config.toml
n_head = 8
head_dim = 64
activation = "tanh_gelu"
parallel_block = false
init_std_up = 0.0256
grad_clip = 1.0
seq_len = 2048
dataset = "wikipedia_en"
MLP neurons of a small language model. Each row is named by its layer, matrix (up: input weights) and neuron, and shows model dimensions 186-249. Each number is 128 + 32 x the weight over its row's rms, rounded and kept within 0 to 255.
A block is one neuron, or neurons of one layer that tend to fire together. After each block is what it responds to, as a language model described it from the Wikipedia text at the highest values.

L2.up241 [ 88  81 103  97 142  91 119 102 147 133 149 116 144  93  46 151  90 171 131  71 104 157 175  80 160 144 126 149 121 187 142 113 153  92 145 149 165 134  86 141 140 146 198 108 155 167 138 173 137 138 168 137 169 143 134 121 212 136 158 144 189  80 125  68]
L2.up286 [167  96 102 144 142 149 157  82 123 150 106 123 137 130 141  80 124  78 152 134 110 100  91 169 106 121 174 175 114 107  82 195 119 112 137 105 131 144  93  97 145 119 120 137 167  85 104 167  96 111 145  97  88 133 141 184 162 133  99 127 145 155  75 189]
L2.up730 [126  54 146 148 138 216 142 122 138 130 123 126 109 148 151 118 136 166 110 155 131 107  65 113 119 143  87 149  54 152 129 161  93 130  88 156 135 175 167 138 116 190 111 120  95 136 131 173 137  76 160 120 103 121 158 191 151  99 167 137  91 178 102 126]
L2.up1161 [120  91 117 132 146 122 131 174 107  79 160  45 152 170 169 144  75 149 130 143 103 142 115 147 112 144 139 177 118 134 116 171 139 119 141 128 133 121 204 118  98 123 111 107 133 134  93 134 156 114 143  21 123 129 131 152 143 106 126 163 159 132 136 125]
L2.up1268 [143 133  75 200 145  98 112 110 130 113 126 128  67 181 138 109 103 143 102  73 158 154 149  60 105 120 207  74 130 148  76 152 121 133  99 131 214 113 123 117 132 143 192  76 169 116  89  83 105 119 209 104 111 114 128 202 144 122 101 124 170 125 135 186]
L2.up1451 [134 172  96 186  94 133 110  98  54  68 128  84 108 142 115 136  76 192 112 112 139 176 122 144 184  91 122 102 158 132 115  62 148  75 120 123 255 100  92 110 106 144 179  58 151 109 120 130 152 137  94 145 153 153 110 110 126 139 172 123 191 173 173 186]
L2.up1507 [120 145  95  98 119 114 128 157 103  58 121 132 133 117  57  96 140 132 109  88 141 141 111 133 146 174 168 154 170  93 134  94 126 128 169 109  25 146  90 224  96 104 141 125 137  85  83 101 166  73 120  61 104 124 131 132 151 143  70 142 203 109 130  94]
L2.up1984 [138 123 104 129 183 137 112 134 172 150  70 133 104  98 137 182  70  69 103  87  82 135 151 168 164 159 123  90 125 156 118 105 172  97 152 137 128 129 144 108  47 121 143  80 121 132 125 100 144 154  98  49 117 145 110 190 158  99 110 103 100 106 132 150]
Table header separators. Pipe separators between column names in table header rows (sports standings, election results, filmographies), after headers like W, GF, %, Notes; sometimes semicolons or bullets in infobox lists.

L4.up1175 [141 117 150 143  91 127 132 179 100  99 140 128  85 159  49  66 131  98 111 146 146 111 126  77 102  99  99 149 159 159 172 144  84 133 144 143 148 109 115 102 155 107 146 173  88  92  86 115 148 105 191  98 125 125  87  96 143 105 133 155 147 130 155 113]
Late columns in stats tables. Cells and row-ending line breaks toward the right end of pipe-delimited statistics tables, such as goals-for, league-table points, medal counts and career stats.

L3.up98 [101 129 137 124  72 158 157 126 168 144 120 137 115 107 107 167 142 143 139 155 110 189 134 166  87 164 114 180 140 175  88 119 182 180 168 180 110 157 108 114 134 112 125 123 132  81 164 136  77 150 111 142 134  82 117 154 168 134 128 167 124 157 130 151]
L3.up269 [125 111 109 142  88 100 138 124 148 163 115 145  74 127  74  97 157 104 176 138 116 171 159 124 124 134 121 124 167 162  34 134 138 149 166 148 104 148 142  88 160 145 136 115 114 184 105 143 146  93  99  77 161 155 131 121 111 145 160  96 163 126 145 125]
L3.up974 [179 213 120 126 107 154  88 141 114 153 148  99 128 190  93 136 191 136 191 114 107 102 150 133 146 159  91 100 109 128 138 118  81 146  85 103 186 140 135 150 103 111  97 134 116 114  96  65 133 116 135 164  76 159 111 128 153 137 131 122 184 116 132 143]
L3.up1104 [142 115  81 145 138 115 131 182 159  86 132 172 157  72  83  89 196  72 141 130 115 129 180 116 102 146  77 126 151 167 125 160 121 132 127 119 141 178  89 141 144 166 165 145 147  82 169 139 128 149 108 103 132 125 138 149 157 134 175 108  68 171  86 122]
L3.up1237 [121 171 116 115  88 107 111 132 131 153 145 174 161 117 142 157 157 141 146 168  65 139 120 128  93 163 139 123 126 128 152 103 109 107  69 137 152 103 168 116 127 117 103  94 147 153 171 125 186 136 158 129 104 168  68 198 118 196 174 135 136 177  94 152]
L3.up1310 [150 137 122  96  72 115 120 106 181 101 145  87 123  64 117 156 104  85 137 147  42 135 121 143 119 119 178 132 133 126 150  96 150 146  92 205 130 138 203 134 108 128 191  68 152  99 165 160 106 119 129 122 143 101 140 164 115 174 183 140 101 138  90 131]
L3.up1474 [187 171 102 120  67 104 146 141 146 123 153 145 143  98 109 133 126 136 123 133  78 118  96 116 122 141  95 128  89 128 116 137 143 155 106 128 136 140 171 122 155 165 125 136 140 103 136 181 119 124 127 243 198 149 105 121  82 142  93 122  87 151  96  29]
L3.up1518 [144 110 115 121 123 130 189 116 163 125 116 140 146 151 157 156 122 129 114 153  66 209 152 104  91 165 172 156 126 155 127  95 129 116 150 162 104 150 160  94 109 138 135  86 142 143 151 152 167 147 114 101  77 153  30 116 147 186 153 161 155 151 102 176]
Abbreviation periods. Periods ending abbreviations and initials mid-name, as in St., v. in case names, Dr., Mr., Jr., M. S.; weakly other word-piece endings.

L2.up526 [125 155 149 150 108 181 124 118 111 165 142 140 170 122 122 163 220  94 199 156 113 143 163 101 111 163  97 142  70 155 100 108  99 130 127 116 164 139 131  86 119 104 107  82 124 105 151 117 116 118  90 107  71 100 135 161 186 162  97 152 124 142 158 107]
L2.up592 [168 132 153 173 134 194 102 149 132 147 146  92 151  86 131 132 126 153 119 131 156 135 157  93 136 101 159  94 120 119 118 107 128 215 116 146 158 129 186 143 146 119 109 127 143 136  66 166 156  87 113 113 107 139 125 105  84 113 156  91 123 198 127 140]
L2.up647 [115 132 110 139 133 138 154  81 135 170 118 162 190 112 132 109 125 122 151 172 108 110 102 128  71 127 189 110  58 122 109 110 129 185  96 148 117 144 130 108  88 110 115 114 127  89  88 133 113 103 131  83 126 145 106 166  98 118  92 126 140 167  80  69]
L2.up711 [131 191  87 113 119 116 186 117 113 117 175 157 140 133 136 112 112 122 120 103  82 180 155 100 113 160 139 183 108 140 226 129 122 115 120 118 126 119  99 114 109 102  94  71 115 137  78 147  88 122 164  47  70 167  73 144 138 137  90 145 123 123 131 122]
L2.up882 [143  95 173  91 115 170 102 116  61 141  99 138 110 106 110 129 140 125 139 163 100 117 129 104 140 138 141 209  38  89 140 173 127 101  97 112 200 180 160 166 114 104  92  73 132 113 174 163  76  98 116 114 159 121 183 122 148 113 138  71 110 108  92 129]
L2.up1037 [129 174 159  60 121 137 121 140  76 134 135 126 130 169 129 189 129 148 157 123 152 123 110 136 120 135 120 105  87 133 116 103 134 124 134 109 110 137 119  69 122 132 121 100 152 115 176 129  91 220 148 153 135 101 169 100 139 193  83 123 137 126 112  75]
L2.up1245 [130 163 205 118 136 139 165 107  73  83 119 131 144 110 125 132 142 134 183 111 102 194 183 138 133 170 109 132   0  95  76 119 158 139 149 138 118 143  94 136 138 142 109  60 133 156 115 143  83  75 140 120 104 120  90 105 131 200 146 126 162 150 139 120]
L2.up1986 [129 124  95  92  94 124 168 158  94 245 171 128  94  95 150 142 125 103 143 149 153 124 154 154 144 157 103 117 102 115 175 123 146 197 161 183  89  89 133 157 106 138 116  55 127 113 132 140 168  70 119 122 119 125 117 128 156 178  99 136  92 153  99 110]
Abbreviation and ellipsis periods. Periods ending initials and letter abbreviations, as in U.S., W. E. C., Ph.D., W.A.S.P., plus the final dot of ellipses inside quotations.

L3.up220 [172 132 203 158 110 102  89  97 119 178 209 163 153 137 113  60 168  89 155 151 120 111 101 123 142 141 100 124 121 149 185 140 110 140 142 157  90 159  92  88 119 146 109 112  48  99 153  67 143 182 145 125 118 129  97 166 187 123 126 137 120 156 114 122]
L3.up304 [129 100 119 160 107 121 145 155 104  79 141 125  91 134  83  91 138  57 134 192 124  77 182 136 116 131  94 164 130 114  70 127 145 122 124 125 172 109 142  92 124  98 164  67 132  66 138 172 172 130 110  87 122 143  78 200 139 117 118  86 173 153 178 138]
L3.up343 [126 116 195 166 149 140 155 140  22  41 128 125 118 138 146 168  95 109  79 155 132 133 130 150  77 138 121 137 199 122 153 188 127  94 115 159  98  95 110 139 139  87 162 193  76 113 145 164 123 117  93 148 162 179 132 144 105 144 172 105 169 112 135 149]
L3.up716 [141 142 190  89 138 135 149 134  91 135 103  80 146 126 115 116  66 142 153 159 113 175 129 111  96 133 129 126 111 157 188 153  97 146 127 165 136 141 157 142  98 163 138 143 100  69 135 110 110  83 164 170 177 136 132 145 113 187 124 137 165 146 102 172]
L3.up1190 [ 91 105 152 130 109 122  90 108 138 119  70 193 134 159  95 120  93 115 104 117 107  96 152 126 101 154 117 122 176 141 127 221  76 146 173 124 121 147  93 132 171 163 131 123 103  43  80 157 190  95 115  70  60  61 104 150 117  87 188  90 133 114  95 152]
L3.up1464 [175 108 118 200  85 116 122 128  98  93 133 112 191 144  80  85 143  88 128 140 125 113 145 168  70 131 139 137 147 135 141 168 125 170  75 165 150 157 121 133 119 165 136 140  83  62 138 127 144 171 141 129 104 172 117 110  93 148 130 132 120 131 156 104]
L3.up1742 [166 138 187 165  97  93 144 158  82 151 139 154 141 178  96 173 148  77 131 122 126 184 126 173 109 115 147 131  96  89 126 153  84 144 124 144 102 131  76  27 144 155 122 109 101 127 191 142 161 127  81 127 152 115 202 117 190  87 115  98 129 150 144 120]
L3.up1859 [167  87 131 130 118 130 170 124 116  90 142 160 168 184 100 111 179 117 129 136 100  82 160 112 143  81 163 139 104  56  62 195 129  83 150 143 120 150  94  82 175 160 130 124 119  98 147  77 170 186 133 110 132 141 104 155 153 116 156 165 141 122 129 157]
Late table-row cells. Pipe or semicolon separators and small numbers deep inside rows of statistics tables, mostly football career apps/goals and league standings.

L3.up11 [133  88 127  95  79 142 117 123 178 166 142 172 148  99  97 150 148 199 149 118 189 158  92 130 140 116 101 112 162 173 165 125  71 199 104 127 167 126 155 153  95  95 128  99 115 147 176 135 136 133 148 212 122 132 116 141  66 144 163 123 129  93 220  94]
L3.up77 [101 191 124  63 149  93 103 148 145 126 133  99 127 124 128 153 120  96 186  87 114 172 135 168 157  98 119  95 127 130 144  84  79 148 101 120 122 145 144  93 109 122 120  94 161 207  79 167  75 137  99 127 121 130  93 146 150 107 153 121  94 124 153 121]
L3.up228 [131 160 114 148 101 126 139  56 179  92 142  96  75 102 190 191  90 117 156 189 132 137  64 132 142 129  94 104 114 108 112 139  89 132  38 109 153 129  56 160 141 153 122 130 114 113 202 158 174 101 155 116 143 167 112 143 159 178 169 178 196 147  82 122]
L3.up771 [117 114 148 100 140 101 132 131 150 170 128  81 105  97 112 160 131  94 127 130 107 106 168 179 119 128 150 141 138 105 125 133 128 115 124 123 144 140 109  61 132 178  94 192 146 113  73 166 144 128 172 179 163 154 149 136  90  99  70 113 113  88 149 106]
L3.up867 [123 146  89 118  97 144 147 118 163  74 153 161 160 114  55  93 108 142 139 138 117 123 126 143  84 163 119 130  68 104 125 131 167 104 105  91 186 153 128 125 124 122 108  81 118 165 144 146  97 163 104 112 117  99 132 138 129  55 123 109 126 105 141 135]
L3.up1100 [209 103 118 125 141 103 155 116 142 177 196 163  69 169 149 120 143 122 160  18  96 149 135 124 106 131 168 142  76 124 122 153  99 158 110 127 160 131 116 142 209  89 169 149 114 152 133 105  94 145 125  96  73  73 131 124 174 144 181 101 141 144 127 109]
L3.up1354 [127 124 151 153  89 142  69 137 189 161 179  90 144 117  50 175 125 105 138 120 141 118 141 177 170 132 114 100 160 145  66 136 121  48 165 122 141  58 105 171 123 165 136 119 185 103 116 148 160 161 133 101 179 159  91 111 108 103 115  62 128  38 101  41]
L3.up1678 [124 131 162  85 111 152  81  98  92 135 157  87 106 144 117 108  95 165 121 141 133 127 116 180 122 177  59 113 149 133 121  73 177 171 131 165 116 160  91 163 143  98 124 127 103 171 179  92  96 145  71 131 124 155  87 118 142 128 119  88 101 185  92 123]
Unit conversions and "at the" phrases. Opening parentheses before unit conversions in tables and infoboxes (mm' ('in, lb' ('kg), plus words in "at the end/time" phrases and row labels.

L4.up139 [ 97  75 126 110 143 108 134 137 152 166 139 180 129 117 119 102 100 161 211 136 127  95 110 104 134 124 133 217 174 146 154 130 177 151 158 106 156 154 159 130 150 143 214  96 132 102 174 164 104 150 115 117 161  81 197 122 112  81 194 113 142  70 127 150]
Pre-verb auxiliary slot. Modals, "to", "not" and adverbs right before an upcoming bare verb, such as can (be), could not, failed to, can sometimes.

L4.up1086 [149 119 116 113 157  64 128 140 147 122 142 138 174  96 128 122 135 144 119 165  99 215 143  83 128 131 104 156  71 161 175 157 105  70  14 135 144 132 137 139 137 135 173 125 122 107 104 123  73  91 192 161 129 125 148  67 102 124 126 132 132 180 134 107]
Mid-abbreviation letters and periods. Periods and capital letters inside abbreviations and initialisms, right after a single capital, as in N.Y.C., W.A.S.P., U.S., DVD, NZL.

L2.up360 [112  75 203 118 188 138 121 143 124 115 129 140 159 121 121 115 161  95 167 135 131 122 164 156  90 108 156  99 145 168 144 117 132 124 106  95 152  83  78 137 206 133 129 135 102 150 118 125 118 140 123  95 164 106 118 143 138  81 190 160 136 133  92  52]
L2.up602 [116  70 115 125 154  87 115 121 146 119 139 175 143 141  58 111 116 153 140 118 101  97 131 161  98 143 126 130 131 115 127 100 158 158 172 148 112 154 123 113 150 105 131 117 137 133 107 180 120 229 182 102  91  76 196 137 118 122 186 126 203 106  51 101]
L2.up1023 [ 95 118 155 143 159 108 167  96 167 161 151 212 108 110  98  73 162 145 127 151 138  88 147 112  92 105 105  95 168 112 120 141 124  84 135 150 137 148 139 110 155 135 135  92 103 128 117 184 139 174 110 131 160 113 163 134  58  90 167 136 155 120  83 129]
L2.up1107 [131 138 118 131 114  85 140 191 161  82 141 195 121 134 104 152  84  86 177 132 128 118  93 149 115 108 125 175 158 106 149 157 100  73 146  83 159  72  90  97 121 149 134 103 120 173 154 180 138 124 134 104 146 120 102 161  75 164 155  79 143 107 100 106]
L2.up1388 [127  90 122 154 132  68 137 139 117 123 106 199 147 128 118 152 188  85 114 154 139 142  95 144 125 116 152  99 162 157 141  90 134 170 124 104 105 163 128 172 141 147 152 161 108 120 154 183 113 132 188 146 124 107 150 100 147  60 104 156 120 137  98  97]
L2.up1523 [115 125 133 165  92 125  73 175 112  51 131 197  97 138 161 103 114 138 146 134 106 107  77 214  92 117 109 104 143 158 200 131  59 155 141 108 177 111 105 147 125 147 144 115 140 117 111 114 121 149 159  65 190  92 132 107 147 149 103 176 173 112  58  94]
L2.up1548 [130 147  98  86 109 122  85 175 140 121 136 117 143 119 142 123 143 111 104 114 154 150 146 123 123 116  90 124 102  93  64 139 124 164  74 107 142 105 118 171  80 122 139 170 150 130 147 129 120 140 147 139 152 145 135  76 228 149  58 193 105  97 101 151]
L2.up1742 [177 145 173  91 211 134  93 195 104 108 173 107 165 144 108 102  83 146 104 100 145  90 123 143 105  93 148 186 136 100 125 156 120 138  80 132 140 174 129 148 122 133  95 143  99 165 123 138 105 145 111 156 134 151 153 107  56 112 171 109  96 101  75  97]
Pre-verb infinitive/modal marker. Infinitival "to" after verbs like expected, decided, planned, wanted, and modals (can, would, could), right before a bare verb.

L4.up1535 [ 96 123 176 105 154 175 128  82 129 174 184 103 109 107  85 116  87 150 132 140 142 117 136 127 155  97 148 118 111 115 105 115 131 119 106  99 134  88 196 129 178 147 102 146 137 188 106 135 173 182  98 149 138  79  91  81 110 129 107  75 160 103 146 181]
Structured data markup. Formatting and unit tokens in Wikipedia tables, infoboxes and lists, such as row-start pipes, heading equals signs, and unit words like in or lb.

L3.up459 [117 136 159 125  90 114 124 133 101 175 167 174 135 147 125 126 136 106 125 136 139 127  93 119 147  96 123 142 140 158 175 109  88 124 193 116 102 113  96  74 196 110  95 108 119 194 132 111 153 154 150 190 124  97 165 115  97 118 145 127  83  80 153 134]
L3.up462 [128 104 142 100 141 119   8 159 171 131 152 123 149 166  65  96 170 117 120 153 144  78 100 152 114 120 155 119 111 106 139 168 129 137 108 123 140 186 126 177 201 123 135 130  87 137 127 133  92 136 108 178  72 161 196 152 101 108 127 165 149 110  69 127]
L3.up808 [124 134 163  78 131 128 212 188  94 119 129  77 112 132 102 136 119  94 172  96 203  93 176 183 145 125 108 182 123  46  93 126 154  43 138 124 145  63  95 109 151  86 179 108  77 121 136 136 154 114  81  65 117  79 146 102  81 185 160 124 112 129 139 102]
L3.up873 [110 132 120 146 108 109  71  66  96 127 191 172 116 127  55 135 193 187 128 112 155 183 125 139 112  71 152 134 144 119 143 136 106  89 114 152  96 111 126 193 168 136 138 161  42 185 117 129 178 202 133 137 107 148 128 101 140  52 110 212 166 120  78  94]
L3.up981 [ 79  62 151  95 145 117 190 181 121 129 147 133 140 155 101 108 125 129 151  85 155  49 139 126 128  68 145 129 201 181 143  98 101 100 216 118 132  71  75 168 144  91 157 152 125 144 172 205  96 111  82 126 140 115 160 156  96 124 153  60 122 133 132 110]
L3.up989 [122 151 156 117  56  69 108 139 146  97 169 134 200 146 159 144 105 110 180 103  95 152  88 157  89 139 166 120 154 123 108 188  96 115 135  92 128 188  90 100 203  74 182 139 136 164 133 193  98 125 177 108 138  82 179 129 165  58 124 106 168 161 156 119]
L3.up1699 [115 126 131 151 123 162 120 182  88  90 124  97 169 181 168  81  69 122 149 131 214  86 113  95 125 125 132 184 132 144 115 135 150 153 119 120 150 175 104 136 167 198 173 134 173 126  99 150  57 145 157 134 138  83 129 117 149 128 119  99 123 147 127 139]
L3.up1912 [146  64 106 139 146 133 128 159 106 142 135 112 188 126 126 139 203 123 187  94 126 184 133 141 148  83 122 151 175 121 103 118 140 121 164 110 178 134 131 146  90 166 146 127 103  93 171 193 180 110 180 101 131 128 106 136  97 195 167 115 128 101 117 115]
Infinitive "to" after verbs. Fires on infinitive "to" after intention verbs (tried to, hoped to, wanted to), also on modals like would, could, will, and on "not".

L4.up321 [117 149  83 134 135 135 108 137  92 132 103  61 106 138 191 117  91 108  84  68 125 140 119 159 156 189 155 149  98 107 137 135 143 124  94 168 183 136 143 115  89  97 155 110 159 150 119 101 135 120  98  76 203 115  79 198  97 134 158  78 168 116 157 171]
Table header separators. Column separators and header words in the header row of Wikipedia wiki tables, such as the pipes between "AB | H" or "Pts |", plus "/" in "Team / Apps" infobox headers.

L2.up6 [144 147  58 125 156 119 122 148 188 121 197 194 169 162 146 162 110 135 116  74 152 131 118  88  47  69 169 115 120 181 112  61 160 173 121  77 142 120 136 114 145 132 145 126  91 132 150 124 166 158 145  73 124 143 148 112 126 188 102 173 109 212 158 165]
L2.up143 [115 104  91 177 174 134 147 110  97  82 131 147 128  93 141 136  70 133  92  86 107 141 106 130 104 111 192 112 172 201 130 131 165  71 171 110 168 136 140 110 105 165 105 115  73  95 125  72  73 216 197  91 154 158 144 129  72 167 123 150  93 166 150 137]
L2.up394 [ 95 166  82 123 132 176 103 163 141 173 189 161  96 189 158 191 129 126 199  48  11 169 101 152 158 147 167 142 144 141 173 138 147 179 205 129  93 182  88  89 117 122  89 189 122 111 126 151 111 164 100  97  35 132  92  86 137 132 132 172 155 116 107 141]
L2.up638 [157 121 163 150  90 142 100 148 125 113 105 162 127  80 130  75 118 122  85 118  88 188 194 163  68 108 102 104 107 145 172 120 143  89 139 167 123 176  92 140 145 218 128 144 164 159 126 107  65 111 203  92 173  84  98 103 123 103 144 108 127 199 128 137]
L2.up1309 [128 106 209 206 164 102 123 107  90 101  75 169  87 107 148 115 117  68 105 160  91 152 120 106  91  87 115  96 127 124 119  99 103 169 148 193  67 194  71 128 161 151 131 166  72 121 169 144 116 140 149 117 130 162  40 124 188  90 100 146 117 128 119 153]
L2.up1504 [102 120 108 114 151 155 162 143 120 153 134 132 108 139 158  88  65 146 152  57  61 159  94 123 140 130 164  41 154 184 126 105 107 106 171 113 138 158 152  99 156 211 180 128 144  80 145 124  88 129 144 101 124  93  87 166 113 167  94 133 121 156 102 130]
L2.up1862 [109 109 118 118  75 109  90 110 109  87 168 130 134 146 131 103 101 185 141 117 173 141 105  83 144 125 154 209  69 136  76 159 142  98  81 107 140 104 129 150 100 151 138 110 167 116 158 189 110  95 127 112 138  94 137 171  72 105 125 153 133 107 136 159]
L2.up1961 [ 98  76 122 138 154 157 105 107 120 113 127 194 151  96 146 165  88 149  77 155 121 114  92 179 119 140 154 129 112 176 135 162  96 163 190 121 168 156 132 101 185 136 160 130  49 117 174  78 165 184 169  98 131  99  84 153  77 141 107 160 133 170 141 189]
Table cells and quote marks. Small digits and pipe separators in Wikipedia stats tables (e.g. | 3 |, + 1' 12"), plus quotation marks opening song titles or translations ("Phantom Galleon").

L3.up280 [138 128  98  94 169 138 113 131 187 101 155 107 108 165 129 141  56  99 156 114 173 116 157  63 136 128  89  84  47 113 106 115 112 144 115 144 178 104 118 100 195 126 111 109 196  86  78 107 191 153 127 110 159  96 109 112 123 151 130 141 182 117 101 145]
L3.up537 [137 126  95 145  96 147 121 117 153 143 180  99 134 199 178 159  89 145 197 149 140 136 152 147 182 120  99 126 157 141  75 123 104 133 131 123 186 143 130 156 117 104  86  34  72 131 149 156 139 132  98 170 145 141 173 152 127 134 102 149 147 169 106  86]
L3.up610 [164 108  89 105 187 158 145 156 141  79 196   0 102 180 131 180 120  92 108  96 127  94 128 154 149 115 116 110 159 139 134 128 175 163 139 143 143 104 118 131  83 136 136  98 174 113 109 181 176 114 148  92 167 173 120 159 147 141 154  97 143 160 154 165]
L3.up1117 [115 156  47 128 138 150 108 141 115 129 170  97 119 104 172 119 100 117 159 123  92 166 152 114 110 113 119 140 101 195  90 142 172 124 114 148 141 115 109 158 121 151  92 113 137 116  97  96 146 164 135 148 143 123 146 182 135  93 164 151 174 153  85 122]
L3.up1274 [ 83 132 127  91 169 126 155 113 120 108 180  39 111  96 136 152  93  97 116 124 132 125 112  73 123 134 119 121 113 134 114 103  90 126  89 163 192 120  84 117 131 120 121 130 163 126 123 157 151 165 114 113 203 139 119 102 156 139  93 144 144 177 116 152]
L3.up1470 [ 70 114 119 147  80 141 106  76 141  75 181  61 148 124 108 113 200 154  85  71 123 122 132 119 104 144 143 108 134 151 140  94 139 127 126 133 161 154 103 142 127 152 210 128  94 112  87 123 139 103 108  76 121 106 153 103  94 102 112 138 198 174 199 155]
L3.up1585 [195  83 108  82 177  90  89 110 175 171 176 170 193 113 144 154 134 138 112 111 182 145 157  79 147 132 107 149 119 127 127 117 129 111  80 136 164 116 127 126 109 148 140 106 153 113 113 131 140 111 107 145 158 140 120 174  63 130 101 121 174 181 113 132]
L3.up1595 [125 131  99 141 132 132 136 128 152 117 168 110  61 104 139 138 144 166 129 120 136 190  98 168 129 157 100  99 126 178  68 134 107  86 145 155 158 129  80 144 145 111 159 112 126 171  72 103 139 173 147 100 129 119 113 156 106 120 203 111 129 110 130 130]
Table header separators. Column separators and header words within the header row of Wikipedia tables, such as |, ;, % or AB after column names like Votes, Length, Pos.